python train.py --head_dim=64 --norm_eps=1e-05 --rope_theta=10000.0 --qk_norm=false --bias="all" --init_std_o=0.0 --lr_mult_down=3.0 --lr_head=0.00597 --schedule="wsd" --decay_fraction=0.615 --decay_shape="linear" --dataset="wikipedia_en"
MLP neurons of a small language model. Each row is named by its layer, matrix (up: input weights) and neuron, and shows model dimensions 80-207. Each number is 128 + 32 x the weight over its row's rms, rounded and kept within 0 to 255. Numbers have three digits each.
After each neuron's rows, "fires after" lists the tokens most often just before its 100 highest values on Wikipedia text that the model never trained on. A number after a token or word is its count.

L8.up802:135152122182105097137106144156095110117149156154094133107136100180151142071101133172073131144129140138158107111149104050137077184105129054117115107085153184115107159132098162195154145152120126135138056169140140091118063180112129113104144186186144073134138130091142160111185084117188082103144077118051114152107076145123146147102089062134151121079127119111097187114147140147115041132104
fires after: "0" 26, "," 13, "5" 5, " d" 5, "8" 4

L3.up213:166137149180085102094169113046128124125164131164111119151112089100182131121126122083109174157080157142145157100153124104122187098193107116165160068103093121125117125124037152166165115183158119110128166137119145130154127123176100155125110049129083197075149095110104099075107116131124154124171134116137109107121098184097138135125146119163189104120099119134146120108198130132122086167126
fires after: "A" 27, " A" 16, "O" 6, "S" 5, " v" 5, " V" 5

L4.up227:135141167138062130093142093107148100130128162112187106138123123086128171066125049137069123148109144119147098124069135176170105121096145165234149100109153106036132109119078138131145103135147115166137135153202185136124146126163137097186127147075174152134137114160114154116163126154093139125185110116104153163131117124096110174084117098116150140185186146080102104120098123103145117127181
fires after: " res" 19, "s" 9, " comp" 8, " f" 5, " c" 5, " cl" 5

L5.up52:158149103125087156093155116087086168165116082114165144116145105155120134147151220131112153166164104118132140129115186141104182105165155067112130074117107107091158094141139106126116129137133128097123094156157098112107144115151099137113076181110118116114173116144103155111122158162109082108070183185127056173111096116103116115081156078108116062124130185090154105141094104158117155097124
fires after: " D" 20, " B" 12, "R" 7, " L" 5, " P" 4, " Sc" 4

L3.up793:103082140111119102105136082058163156137154090101153164137144166120198096078128124143049075114139146125124138097131137097134128142116092151145054158076180142083156149110142119121127091159120128121106103126097109130153102172099081175115103106120202144083166137074125125118096111118095121153108097129086109138097139131065078123162120158129176161200119098106065083118103092119093137116163
fires after: " S" 39, " s" 27, " ex" 4

L6.up926:100139101166156165135083088071156132114128135137131079124156152148123114146136153105099078177113171202147111138122087127108133148114172098118141171158107151157130131111119144125094126099114131076056125093134115144082094158067136133066125096127081091124186156152100123088104084130150142139156147185162111150099131124114089108192166078137155096208150048109095122108146132083107149166147
fires after: "," 42, "I" 11, ")," 5, " that" 5, "." 5

L6.up180:116141065176192151127124145064183130087117147135120115139131151131099099060131117157132113129129011134151121096143055135142176090158189176157163124098079169142175112165110117121117130132157109117150154135117122142088125062076178152092210140103154122157210067113153139139144163108154145112153059132140131147128157121161146120162161072125100152185152106106179104152109048149097076166133
fires after: " A" 30, " a" 13, "-" 9, "ad" 5, "ild" 4, "s" 4

L5.up983:122109176164126141166109130122083131084144146115100110108157140134197117102104105135127128098128138107170102153072089179151157119146125140094177148084136185090096126176156113154101149160135162163069123153143118149144115096075101081135182142142113103105134125085070146136123108126129110080114115072168110116139167202063150118119180180155141111110098153086122125169168061159104160152069
fires after: " s" 25, " be" 9, " W" 9, " to" 7

L4.up243:116135138127112130122177179093097112138129088133072099105106139099110132125107147106134137136110165127143091159171118079116168158137138107127087176170129150179107118191139145170134133180079123109087123147138100105059106127113121151145104130192159090079254171089097071122095146140131123134116142126108136192092094136087160129141100102171067108188130103107117138061105108111165113109179
fires after: " K" 18, " B" 15, " b" 14, "B" 7, "k" 5, " An" 4

L3.up329:093186149072153162174114043172145074148132133123130146097148110097101137104080104128092123130139136108122131102146160138059119149174129125149181108131129149141187115144154112082129116151107147091125101087153112152124133079151123149156085142077172116164128142124062187152119131160161076147124128096172142126083107090139141189149145137169151104181130150115157113085131147074152179136074
fires after: " sc" 20, " t" 12, " T" 8, "c" 6, " c" 6

L5.up174:088075194172077156155092156157129117154129161151092121122110135104097169094092198166138161129210170195165135179120146101114120131110116074105164164127071125095142068149113083122111135151110127158096159146140153147112141150103149144141120132097105133081119109118144124135130086157088061127109100118195144116194114147093114179130158200152217107150156157162119115140116139164160105110094
fires after: " o" 15, " ex" 12, " Ex" 12, " O" 11, " out" 6

L5.up80:090197114117065151065124135118127112171121143138087163096137163101155131150176111100135112076139115139080115152113114128130108121171078060087126098097089128111114105133159144146171096116118139158149134107130103163173160117172142142127116194138128116134103150097135130106117111146146175106063135093150116130162061184108069117167132089105163157078118138147184123113069126158165121079121
fires after: " re" 14, " l" 12, "ort" 10, "ant" 8, " E" 8, "ou" 7

L4.up520:101167122119147132143123145106135114169182128175168090128137089181065126146112182124142131127145062168147140152108109143154116129183131183185153166188102166141120108095118087134101104119130169149146175125120177085095155058112114114082054114140174067131107203138153158077113106095171134145116200133128148115094166088176069143105146083194097093107177168094133170093117039157081111171069
fires after: " L" 21, " l" 14, "l" 9, "h" 7, "ul" 5

L4.up308:102127142120166214080088190148068148148198159168128111095091116155186089129136157217096089169102149097163098141108148118109171120190094143164178164173137151142115091159131148145130155094137104156131072138105227098141099106140058129107125134082156110121129123122146103166146150217130110172153146115133117118112112074125133148088082079108147100111104142132110108090131115157089178162103
fires after: " and" 22, " H" 16, " the" 15, "," 6, " m" 5, " but" 4

L5.up781:101174120206138153174107145113088102114093089140160108120152134181148122066133167121130154148133137157140147158180118140150158116136118116130194130139090169125104133149124188175184132177087114132135132185118148087121110086097108119165158155157111123105130119124080170133098131112144065182106142125103116155148169080154103119122144156134148132089128101120128113140195095154115093123095
fires after: "0" 18, "." 14, "," 13, "3" 8, " Th" 7

L8.up758:122119101164130111128133125183135152132185112114050124187139084088071195124133128151160106114194131130145076061115140110113129054081117048149142107098093151095163155119115111169105079144162128081174176116132155119123187147094163108150092164145158140160134164109122112114166130172154148119088137090105124108129119110105167194122126163116174092149142086152089088127077100152083124141161
fires after: " |" 19, " place" 8, " A" 7, "al" 7, " med" 7, "il" 6

L6.up704:147054111136106047097172112041167158120154139145093076139068137111096192145098156161210167095102138182090130115122153161137140145128161058194083135139136147149131168149122133156104148099119077078141195082150127111069149141173118136155137147100144121105169126133129142122118118156124198085105105119112093097178105144151127108144061093093149199092174117137125098132136145035104139131152
fires after: "and" 12, "ass" 9, " ev" 9, "U" 8, "F" 7, "A" 5

L6.up231:122106103143171115080079103068163142121105061203078080208127152107134155128077100116141128126144164183161128117075135132153171117130166060137132146080127152156126087149110113142132148055097140036083074096120139116142165100078132117185140124144094151110145092105186132133144119127133158133116144073103087166069118090155155147104132150111078210154139137055136084156140073101138122131144
fires after: " Austral" 13, "E" 11, "U" 10, "z" 8, "A" 7, "ra" 4

L3.up903:124125097114153101144123172149110187111058124126151050095154058138102156131125140119143075135188131206135118174072137130136147150130134163155154124092101075191090137181127085132080096189136142098080134171157103149154095097124135191189136170125099162093092157169084156110116081164181070097087129118181139087079053211149157096159146117152134095114181151097100203165083158162135116139121
fires after: " to" 43, " D" 9, " ent" 5

L4.up302:091128145114123140119107137164167150163187107119109090143116118186093171131125156100189125196092086178116108150131121157094160135128136046111115113133130121180202162063109098060132146123134158104143129107160113101182124144109107154082143134150103082200113128153168166177139165127136085093174098100187144187125121126137114176145098117090131098132175173151127115119133121081118177107161
fires after: " C" 20, " T" 12, " D" 11, " d" 9, " P" 9, " pr" 7

L4.up366:077142125122166100179091156157087100210169175152211139114096158126144129122162134156105100074106095146095121165094101145118172145122091117112140102140114118115080142132070161122148149148149131154095082126171144095136166082153051122111134155078143126129122167144171156118108165134077172139103143084069109171138122135088092168183131106135106176102136061143105079060113094120089100134152
fires after: " h" 24, " L" 23, " comp" 18, " H" 16, " l" 9

L8.up110:116098171135134099083068123127119089170108098119147108162121097098162151142111066109097128131136125158098087136161057067102156126099151110094153149135052123111175106182157081138133085076108102180141095158088131129101157117161171153126085137119081168132082101147166112144112136102060147196188127106119131151150167117119164100152133126134176172126148156085126082167088143151179090112116
fires after: " the" 24, "'s" 8, "-" 7, " The" 5, " its" 5, "ey" 5

L4.up42:121098110152072125135133069051176097181154138098132160149151102080147123119179104128130049118123100107133186098154097147134090157116123087128125141043140132109130102091123207047137170090094059139125138096160075122111193114109109160100081080165155099117123184171141144112187150119103159142134148136121108100131166185102105164109114135058136195109160109086141145071141106205106135059136
fires after: " L" 27, " l" 25, " s" 6, " d" 5, "o" 4, " comp" 4

L3.up29:179117172125154129164129121158094143109163051115125130125132076058082087147159163114186184129178150171121109166134074135097118131110157187168079158097149089121185126167145106094158092147137121133108143125166105099205120109132111138138121109158203134175111139152135174148151085106165142169111142151069072107138110137095137177108180125031103073112168178083130099097129182177135140059107
fires after: " D" 27, " p" 8, " c" 8, "qu" 6, " P" 5

L5.up90:114152114080152117094106100054114105141169136147141151119123111172094154201090092113118095158131100155105122107150089112132130161109096154101185107111021123074128143187129106147163105130142107117080157134142107092092101138151152166140089102142116170120174185158112153141120115126147100136205135202146116129078132129137108135110151151085115106147169109128145169114131121096134120139137
fires after: "." 36, " The" 32, "I" 10, "," 6

L4.up373:111119151164136111130171109099162145140103126097176130176102083137141082133169137104167135151207126068059132096162170179084149113166188112126124041094167109098155132123151092202138102111068150153185137150097105128146127093124113131150136095083113161193178131120075175131149132164130138082149080140131081148107091158110128144161143170120150142081170103076135142110107139106167111102124
fires after: " F" 18, " f" 13, "F" 9, " serv" 6, " fin" 4, " a" 4

L3.up958:193141106153175149096091127141134069099173151109160089128161202162098117135171192131144089134163148054066138130144122116122108112168129122112203132099087114129113143155171092144175130114148138099153101116150089155109082092138153174161092119141140120108138170128127165150173110141146146119176153183119071126155147140149133099100181161135130129147102133147157145145180133059051087104191
fires after: "-" 56, " \"" 11, " (" 8, "/" 6

L5.up733:117118123192163110098133092070117113127109148171149135135061105217159123126156081102149197105149111188070092138134080137129146149067103126143152086150118069141117096120150097120119140159111127087130182133163153129112067074133122159114147103173147092132141088153170105123126101112107107176098121111153132150100079120123133131138157155105088118083167137129119160077069161173194122108153
fires after: "1" 78, "B" 8, "th" 5

L9.up875:069166125084141159166133103118096176190123187153126115131174141153126115127146169109114138105185158151066203118131110112153140125149163130092088121179141143177127113080171133130115089135130144215219199136081127080165155172144101126173116125130152088142087169147135148086079135115139177127191147127192125134126085088154149120145122130096141111094168129092142064083118129129157112089126
fires after: "," 16, " P" 14, " in" 10, " W" 7, " of" 5, "ir" 4

L6.up109:081071131082139147132056108126162055122119150086170121138196143154131128131177117081102097130168099127137192089164125118133077168101162160161094185165086118143119115095112089165117098111102138197138184164105094147173092158110195103126135198093166084077160189183118124108110115164108106160143136114185123106154167089099109108157106165117116124150130114133105115144153167101118131138112
fires after: " " 31, " L" 9, " dec" 6, " c" 5, " C" 5, "L" 5

L4.up674:111166114153094201105086154129158114114119070127149163133132115111105180085129128129176115113131161152132116208137044136090135161127089081196098111111067080169171090053078147082156136110137094166158100159100163112133204159149080127094126125142086091134132145128071136157137161129152140159116120069149142108066159140121101140159093159123143117133132137116091198062148125170112115124120
fires after: " D" 18, " St" 11, " Mich" 8, "a" 7, " d" 6, "ie" 6

L4.up381:119135132203118178181200169126156149111089137099125117089131114106141103069113114104121134150103165129132125095136126134121066147092079091141150101134133189179165124140086096187125169152108095161102123165188082098098152134141173153166142140072062177146197124155138195139143128110127179115171107153101171137129113146078133112150101085155163101152152151155141093102135114105130125132091
fires after: " c" 21, " C" 8, "R" 7, "|---|---" 7, " R" 6, " f" 6

L5.up346:160118069143163117109177132066182151085066117139111140091121128141105165078139116153087167200134092143152132135150179135107178165096204137170152192119096169085145148105160164153173120147132087101129113147067117194143154143135184116138176111129103131166130087095174135109157057148121161155169164114054098089137083099119158091112151195065113109157112202097164081075110097136128074126080
fires after: " pop" 14, " A" 12, " h" 12, " a" 10, " f" 6, " de" 5

L5.up970:134076082185156191131173145078126082142123104163145115172138159089108189140114165161136100123159120136152116119143090067142154072071155135163185123141083047169165052110126074149148167139089139137103153108084094213116125190084116147086121122183155083122096112125154145172101073122106098149174112170114167075107147182115189100100107147171192135124168120086100169129140114137089161170170
fires after: " the" 26, " o" 9, " " 6, " O" 6, " up" 5, "el" 4

L9.up589:123164128089098149123134144092115090059135184115081135186089070133124186147158159086138109081220146096123128127101110078145160094074114131104127147167057114130154144126130117101049134163119111115127140096103111073098086143120134118036138102114145116123164156149139132096153093077112176123178130116154127140117132086150131125129134142105119144133092142072150098129156073157077101125059
fires after: " M" 29, " in" 15, "," 12, " the" 5, " m" 4, " (" 4

L4.up311:133051131146104189134174105087123132113089107118120103143131155133138107067112158108115160186133127158129089142100082101113067197170124091075127158125172180111119185107057131176146096091116160150120097124100082126142141152193152086179124179102125130159169104151172137147105135114063158146162118099119144124137076143169097193150121199106149098110122138076111187136131107075086076153102
fires after: " F" 21, " f" 17, " R" 14, " D" 13, " r" 5

L4.up807:124138134071168100151177121087172151131109126130141130062119083141107106083135097110110081130120105155112136072121133105112144118122146131145139135110130141142153090104081201100081143156130157086112156145165116121098121149131115199134147067124134089092114162081171131121167158176119036077116130127112116105123145098137072108153158133184142193149121116086057093128064074119079118113181
fires after: " l" 16, " s" 15, " sm" 12, " gr" 8, " exp" 8

L5.up509:074091112167165146128122140096071113133093106113165144081142108117080172151122103044081123082041068146126078145132124182125144152184140125096078178124117117107083174119113111181136154139202151069123207224067146095092138113091082151176112123108142118108152094126147174089136157081110150129132154139115122136103086107177132144107167110143153122120158172166094120112129065108102111125114
fires after: "g" 18, "on" 9, " g" 8, "r" 7, " th" 7, " Th" 6

L3.up538:115162151076096139107140106171104126148171153046067117081159092135108157140114055191099127145144152141162114096080108122158155150140115133131166174160134146128129154162124137183061112183111098048084165149143130157039080114093150149162144147094088140142098100089111155162137135124135125113122129127068096161080153205097131127135139053179215074149105098133127166123101107098103183131098
fires after: "," 48, " to" 15, " with" 7

L8.up749:130127211116098145124124182117121092195123165161119116084142140110110115144179139133152109135134152170107153096128117111114119171082140142171142087145057198102042184126075123149097134150175128146136100127163080144122088144114096124109157081113124154144163130125145120127106121095090156158181098117103067124110166096160166130151086151098136123126084089139159106043126160123109093078145
fires after: " in" 33, "9" 9, "C" 8, " of" 5, " C" 5, " the" 5

L4.up865:143163147108126122152163089130134177094142114129107112134108101143150158100147145134102147162163156200157076168133072163107110117161149152094064077144157106107186168102141142122111138176083107110107114101104129107167137182096113128072116115175090150166131123141036093141081110179103085149150141143093159159062098087140158210170164185118157117153142131099091132104140118094155102052189
fires after: " v" 18, " ex" 11, " V" 9, "iv" 8, " s" 7, " W" 7

L5.up569:142139122150140114130149094072192081143090171112115145100151135109150078117116085134115121084070152138167115096148135129071183142107140095151173164110137080102207189124105165126179110144066146100073166140124151114082148167140079133166126048087079150095175134152158148042122118093123116163144109113160109133141072162088148071128062150117062119120155088101118127176102115149187136080072
fires after: " V" 24, "v" 16, " v" 14, " inv" 6, "ge" 5, "av" 5

L9.up646:108137111114160109161127108112093159152111067133125162103062078093122077130160156184106087123175114165095130150118165086142178124122090114170137125080081126139134105122129134119163116106150134118108114120168136118177115196105089155157127082118115116161141133118235160137159142102145084155187146107116132139172108178128113096126111094171083091095096056113153123100127109094180103142149
fires after: " |" 17, " the" 13, ";" 8, " of" 6, " a" 6

L4.up761:145148098130128139131120137152121135113109136131174092167139086121119077098125138068144140168131100199061083136164184096128134146147133133175140062095124121138126147192136098145150123102044110166112182127181120171128104132095142139113145101204106065149085174143164185085118140126141149155197116123146151144100109120096157107169116105138131112103191169104118158152104113112151137136089
fires after: " F" 14, "er" 13, " f" 12, " (" 7, "F" 5, " O" 4

L9.up311:089101131197126105137137163114109121154169139067139149158119129137115112146181142139096111090146118141126107151125084070101152164092136124143150165133145082183110110129127098162121136080229100067067159074149148111129118141105112179103102146124093125174140141126155121114181098121108104104088166150136132192095156074133095051145171160071177132127161109113101095130128076110143127078117
fires after: " " 70, " (" 10, "." 7, "1" 4

L3.up235:118151180112066108094098132070125158150118137148076142138160134090129173130073143098173149136096109133131130130132047049122125199154144064158077092159089186112147175178141078142107161169098121080148161171145100122103136135115135188131136137158183111077153120100111146136179125126201154193114120146176106155134079119119201151089178152125194133187146128181145143135118133107154119086145
fires after: " B" 30, " M" 5, " b" 5, "lev" 5, " P" 4, " E" 4

L5.up248:118107172149113158094119146104124134148130127154116188128091104137126109119151157127070142135155119110120170119106210131086127115174133126142152151190160195085131084086142182189140077085109122128071156137158110121100129151084134119107123137100190175092088116138121122091139135171105125162169106118119082119130129091090159189115112123122140134154094086137146115082150141081077160149139
fires after: "," 38, " c" 6, " the" 6, ";" 5, " L" 4, " l" 4

L3.up250:109108157094117100124143113110165084160095171125115191136134159147082120154125095165106088134151142135171164196089120101090120188151138120080174151164170082061107159133143138169121084103149101128082176106098143201188143172128093182127140138200130099147148112128123151114076180124090114121137112085125113119140097184081066043115142137147144047127121147095086133097124141091142150132173
fires after: " " 26, " b" 21, " s" 19, "-" 5

L8.up715:114128130118106101175132109132054154180159175141156136162173102090095077108125130157126098095136120097130139098120134112092179126103111108132155112168089125084140144113141092188122145056116084103147113126220146048084107127105139135123074123076069121150166098116080152133156152165170113069070125111193162033108119135118111121126169120102110153103166102138108087097133135126076127096080
fires after: " " 25, " (" 16, "I" 12, "2" 7, "1" 6, "." 5

L5.up531:090138102071139114113171140059141066112106096130129109120062147163107080152071165134096156172131187158096166099186099147081193150110139140154127061113147168126138139146109096138000150141135131133121094179126127121178141101092095148107042120127075177141127131125160145097098141146128153121164152122090109128131175089156098153108149124088082087190161102115124173145104177131153158106091
fires after: " cont" 32, "." 13, " V" 11

L5.up769:122190184150121051131158130165232154143118146080145143080118147123111171093163134082104109089082165133101112163138115146127129161147061165157115133119113110145212136170154118089150107139123098126149164073111128116074113143103107153104097138138158180103065114161101119157078094137170106171111131058064156131170028128133134112164129129089139075140140137060085145147142121137196104106135
fires after: " M" 24, " W" 14, "os" 11, " G" 7, " V" 6, " c" 5

L4.up289:124136157162112157144121143109119095127183117081134081144133111129103133141098107138111131044100095157068112181135171114063149142138076209146143123133143118151142112082129146132175113146135174128133122063121133100183079100154132170162115171121119159149139147055105120122097166195090182150074163118093093182138089115121146187098132134071159048119151098124188139111120079177075112130117
fires after: " L" 27, " l" 24, " m" 12, " le" 7, " H" 6, "L" 4

L5.up246:098110126169124132097121129109151164095110139087169144117142071136106092077133092104175162140113112131108082129094100102167170179071154141173150145149075163156155112132143028112162093079074146063111177147135095134083155156076123084144111087111125123076136178143116179180065108097118175104118174097107132141171169097121165196129146074112068067072169090142083088127141133134094142168127
fires after: "er" 21, "ur" 12, "on" 8, " Al" 5, "i" 5, "ro" 4

L6.up29:103176144128123160136116151091125083207141150124157118171051148112144140125127119089124139062104141150140144180103104071131117159114158093085144147149175171131135170176135093084142117142066088192061117080102136144115108120124110148101100092113096102088112134127081136169105181091108118145191101093080094154083197080095124095096148108107156095103131109127128160091112127098150087108127
fires after: " the" 25, " The" 11, " of" 11, " e" 7, " s" 7

L5.up865:126074133166061142174135138092073106141169125123057083139122058086076122078154088147143113116161056125125119154129110118119180170143158075133122122116103135096121163136120168127162133140165095130147192111111119091127100120160055123146078142087159160118135135089149153079150151161173104146096176090149117063060090129061161168163131094070095094142120150112187157111141133187156106136091
fires after: " B" 12, " A" 9, "il" 9, " G" 7, " H" 7, " col" 6

L3.up601:074085108103165142053083120116150083165149114110086075111126061123087144112131154065077078096118178131122067200181132115105120171185121128149188098154080108199137101149140111063106123156103123112194156102152128149077135154169084159151098131131122134108110196072183191127104166157107122129126134158080128119146128127120133158127172101149157161154136143128177128145136123115126116198082
fires after: " the" 16, "-" 15, " a" 13, " The" 9, " (" 5, "/" 5

L4.up926:109096097081168174155121147142128106074110113127143104127198139148119148132198108104139061106121189170148122114136169122156133132187173137081246131146155142065151140129106139130141158144111105083178122148144149188140177091107130198164151108111114132059169151136134121121131144116116098139161138159135070139160113096090116129088113158173100119094151144167091117137149133152134113106095
fires after: "-" 20, " the" 14, "et" 11, "/" 6

L8.up461:108163107086151153142115151173115118142108116120125130108115154106116079153138175109113124080176141127152083116062101155130131122146169105067119159056095161113121112164112119193121074208113135142123063067164126144171128181086143121118153065128156092162172145089198128200149161146137180169131133105161119135151149107125178109126057184132110158118148078104121073141158140130126076134140
fires after: " the" 24, " in" 9, " w" 6, " of" 6, " a" 5, " e" 4

L6.up918:129152109151146107041118071129119133138165136106113159103173105145077116126121115106109106133138113139158122140175182127125076063159127110099124168154111125105119151083129145157086079098070080112139009189056128108136086155096166125161111138101204121087141148098125087176117134142089127138168140150127148138133163084123084077142147139111177083169190149083118079127148199164099178132126
fires after: " c" 19, " C" 10, " A" 10, "ra" 4, "amp" 4, "or" 4

L5.up777:143165103193139124121067114137088146156112100095052114101127082162166090137155145153191082143104181070115164137131121073143143127072189137094160161144105182088145108215104073149129124091107137116121121071146100102115179072155108183120086147125135142174161143136085148092147069103148156128153110127151121140137087128126081108148162122090126157176134112095107093069078109111071166108120
fires after: " P" 22, " p" 21, " ad" 6, " o" 6, " E" 5, " O" 4

L5.up749:170119095123102180146149129126143173157122127112127192107137092116103089103154122138132061113110141052145165110126147146137188081095158065125116096077114177120127125140064114189077099143149166141103056095144111111154111140130160149145165147090172135150113151093128135097075114061131087153144139128188095121123093159119140121119125124122116145124116173105151087069117122162133174044131
fires after: " E" 44, "E" 8, " e" 7, " S" 7, " P" 6, " D" 6

L4.up527:120092163158154149140122087105130206117123138097144141144122162127157132179156205166073093128121121158173122094117032132128131124062104089128105130180145126090095160066110091163103133162098161108128202151114072103095087164138125129074071118101067090161120098117163156103097102156152118122130087133149086164130056141097183099120119160136158084091140146138112154059094151130147106114147
fires after: "2" 16, "r" 11, "6" 10, "1" 9, "0" 8, "4" 8

L3.up592:160077105129121099013131054094118148145128122152080105150082079111084146150131128068113109150127119138124149100082110099069121135136073115120131132147074147097122159165109108147191126100138108114117097111159165148168124157126203178154134127117068081117178142154118103115159128073162159138138171181148030102129124109108143133164132118112144166104152139141150139142157126112101107111116
fires after: " The" 18, "," 17, "A" 5, "8" 4, "5" 4, "ig" 4

L5.up668:118171153101104165105106086120111113098107145150088061099175193133136113124089136158137142135112168151076179046095168148189138067138157143158168091134093150109134108163181168117120149177118140131110077119161091120153116117106064114122095113186085184157172148114109175107124132055119129170143129188140101127120113127169110136173116116116179121187141145099121147140180167163117144041152
fires after: " as" 13, "." 12, " p" 11, "I" 10, "c" 8, " sc" 8

L4.up244:124161095138133171144062114179148146107129173141108169100116144161110115156152169098084179090140100122127081065170145095110128101142100074154133085085064121165122161136120157112138054157085118174165138105156062169106089111147121145165117135090101115126118199156146162183114139150152118110107104111115133138024163071135147102085167126158141145113130120137152119140071129103122113154081
fires after: " f" 18, " st" 15, "ron" 9, " F" 7, "f" 5

L6.up338:066112135089147128129172150200084096123060135120127115107144081090067164139112138076152142110153119126118144151148132137132134104164091147067159196177099136170119151124131123116086107165077167114119134163172150117159169120133133131145107174102057180124139135153155152128149112214088162135125105137181059105131051078197181111102135171191125103145150169134129135144180088120141131116159
fires after: " g" 15, " w" 15, "row" 8, "ver" 6, "g" 6, "G" 4

L4.up248:120167125167102133105174125137186097148136177136146134077135132104138105143088152123109103152114131155150120115094126110123170089162101127122160193201134116177149089122108125088107089130101177179070154124118151126091165120099118149175131073156208122123111066127162127104132081107130172100137126154140127153134154068141151117108120092118158108182107183170160196142159067149065125122083
fires after: "%" 13, " l" 13, " L" 12, " be" 9, "arg" 6, " W" 6

L4.up258:130170128079127080129172138085132126136124072133137093114073144092161172137128139156148126145092170187195061155160156172126136157069096121185145110153103129123123223122126072192144115133117128128150089200069137113139115159089088138127108097151098095133182157105135104120081108114115203098134120069122106122116151074107143122064110113055117102147124125172153073064116098110127173139092
fires after: " g" 20, "%" 16, " G" 13, "ver" 8, " f" 6, " A" 5

L4.up961:136158079162122114100139086215132157166145128128200143113147107192109146176141112112104104148198113088118121182181097164109104137148085112130188050100085135162137083132131147155106147074092117085116140150116160105172145169042066143110100133073059107151133108069204111138119114135105159162131106155151071144118133132147138112148152192113108126089155091128116103182161050124147167117116
fires after: "-" 31, " un" 9, " " 9, " W" 6, " (" 5

L4.up466:060099146133087187141187149108091143100139125169174129095091153151120127122144178203116114196121089111112121074124164152113176099205177129073125150108134143099113088121115109087137179146105156118124122186172097110121105116092092124100135115117126093154075154146130166151164175187143189204177162085104087160094066139137145196137130117073139122136144162144124131137142111109133136151113
fires after: " the" 21, " l" 9, " a" 8, " to" 8, " and" 7, "ies" 6

L3.up120:142199118093099120141120117152111114116147088112136162154120119147162085098144109162141076129095097075101156163078079092125237135176097129172141123158136095114126141088122165151090163158096120148090100123152117109148137147131110193134153166130170118146192102086080097147139131118145100136138080163165090153141123144080127105117107113127137066176160143115133142082131127130132142056165
fires after: " b" 35, " B" 20, " P" 15, "B" 7, " D" 4, " Sc" 4

L4.up54:153082106140172124108120135104114132100075125110172142090201131135115101101050130144130063091165131122103095106163146030183110136163085125137153170169065110212116103052170134109121115110087164110082161130138101158082126061112144146117080101103089120128152165152099152084140106158099079093170159143126120165144124120143155160134149195164133116156128164113125120097112096168081142170140
fires after: "i" 17, " gr" 12, "er" 7, "g" 6, "ow" 5, "el" 5

L3.up841:151167107174178091171175144118121119136033114155147096132144099129104128077098167152123111123156142165091197183158080113114112174139103104150097060131106124095181115120110112151093106085123107156118159128173106115163144168137137162136113158169130148133100074168114128098113139126157160115122142079104111092173054182101154073096064153113156093146169160090225106058116114137127177057089
fires after: " P" 16, " B" 13, " p" 13, "ver" 7, " a" 5, " b" 4

L3.up449:119159137116182144178149140113124105122167113099164065094071113131124094099075202126099128127137132091144184115116124114096180156078065107177128122093119185102138145175131090050127107140100112199127121148181181132078081100155094139151092117117129161111148069141174168210097106137120055078145144184096151114183193189138145153162098142120134065193165166132143112127140165075135174089202
fires after: "v" 16, " P" 14, " ab" 13, " p" 11, " v" 10, " pro" 7

L5.up784:116135152146084156149202169149157131093176112075151089122132048151158124136117065152142160155127153115116086116131169114168131178177165111164147121172130124030123076154143103167110154134133114148165103130137161123112039100101136158165172217145151090090121090133145136119131097095135155125115199101127121119100095073111151101124143125137149082095156101092143143142103130131125113171129
fires after: " the" 27, " his" 8, " comp" 5, " to" 5, " an" 5

L9.up836:130127077120099129191122121163131141150173127142118143098174134133172142116133135135158092056142153158109164109097169126170091126114156147132129107107049161157168137105108183132099141062089144048155136097065088104081145123169086085149088132110148134078144142154154146103102160159118103151142159102147089152178150105136135092148092201107130145106148171134145132041141123149123097130028
fires after: " of" 19, " in" 15, "," 13, " West" 5, "ern" 5, "n" 5

L3.up837:146150133119075110135119105127128121121092094142065112046102164155141089098173080140149080171132119147130134165095165101128151135164151140163167130104153150096097187154141093175114131183124086125077144111099151115200081130169074130184201091144184125129134108141104121167124084057117151087138132118088083082143140128079142139114166066106204092164147178175070084102116077111129199128153
fires after: " b" 34, " c" 18, " s" 9, " h" 6, "ose" 4

L3.up65:136143159129145131171147173146132117186109069099141130149196151115175127160142151070120149080086094180167082126138139085091089145075155112131128184149148096177164157158091124150120118128156102110134149110092105148128132164110121113095110167209137073118082170137146158129162147194159088083090142116175128054100152111154168119144089108093162067075160145112098118085161155115144125064138
fires after: " " 48, " M" 10, " v" 5, " m" 5, "m" 5

L4.up37:128124119099141126082118150146129097174149126128126163118152124152130134081109092151153059172113154125133126106112140130082130120201139125087092148159118093138136144204148125152084157132139154151104114105104132156079105054124108144123101150116127157077177106153075160145083158140159121159119167113116075163158115068169115145087136092134179058046103185155124060124196099071166208097152
fires after: " c" 14, "b" 13, "us" 12, "s" 9, "om" 6, "c" 6

L9.up222:103162147110098189054170107102119126128119142097150095136163187135112176143217108142066101131157121079126165126130040172132128140089120100127154191136143099153178150078104071171108125146131130057151103095103103109127111125110085202156186125098137144122117153129120083108108097122157195111137135066121101162128170058141205070137127161074141083115163118144143105155150122180105088155130
fires after: " (" 15, "-" 12, " the" 11, " H" 9, " \"" 8, " K" 5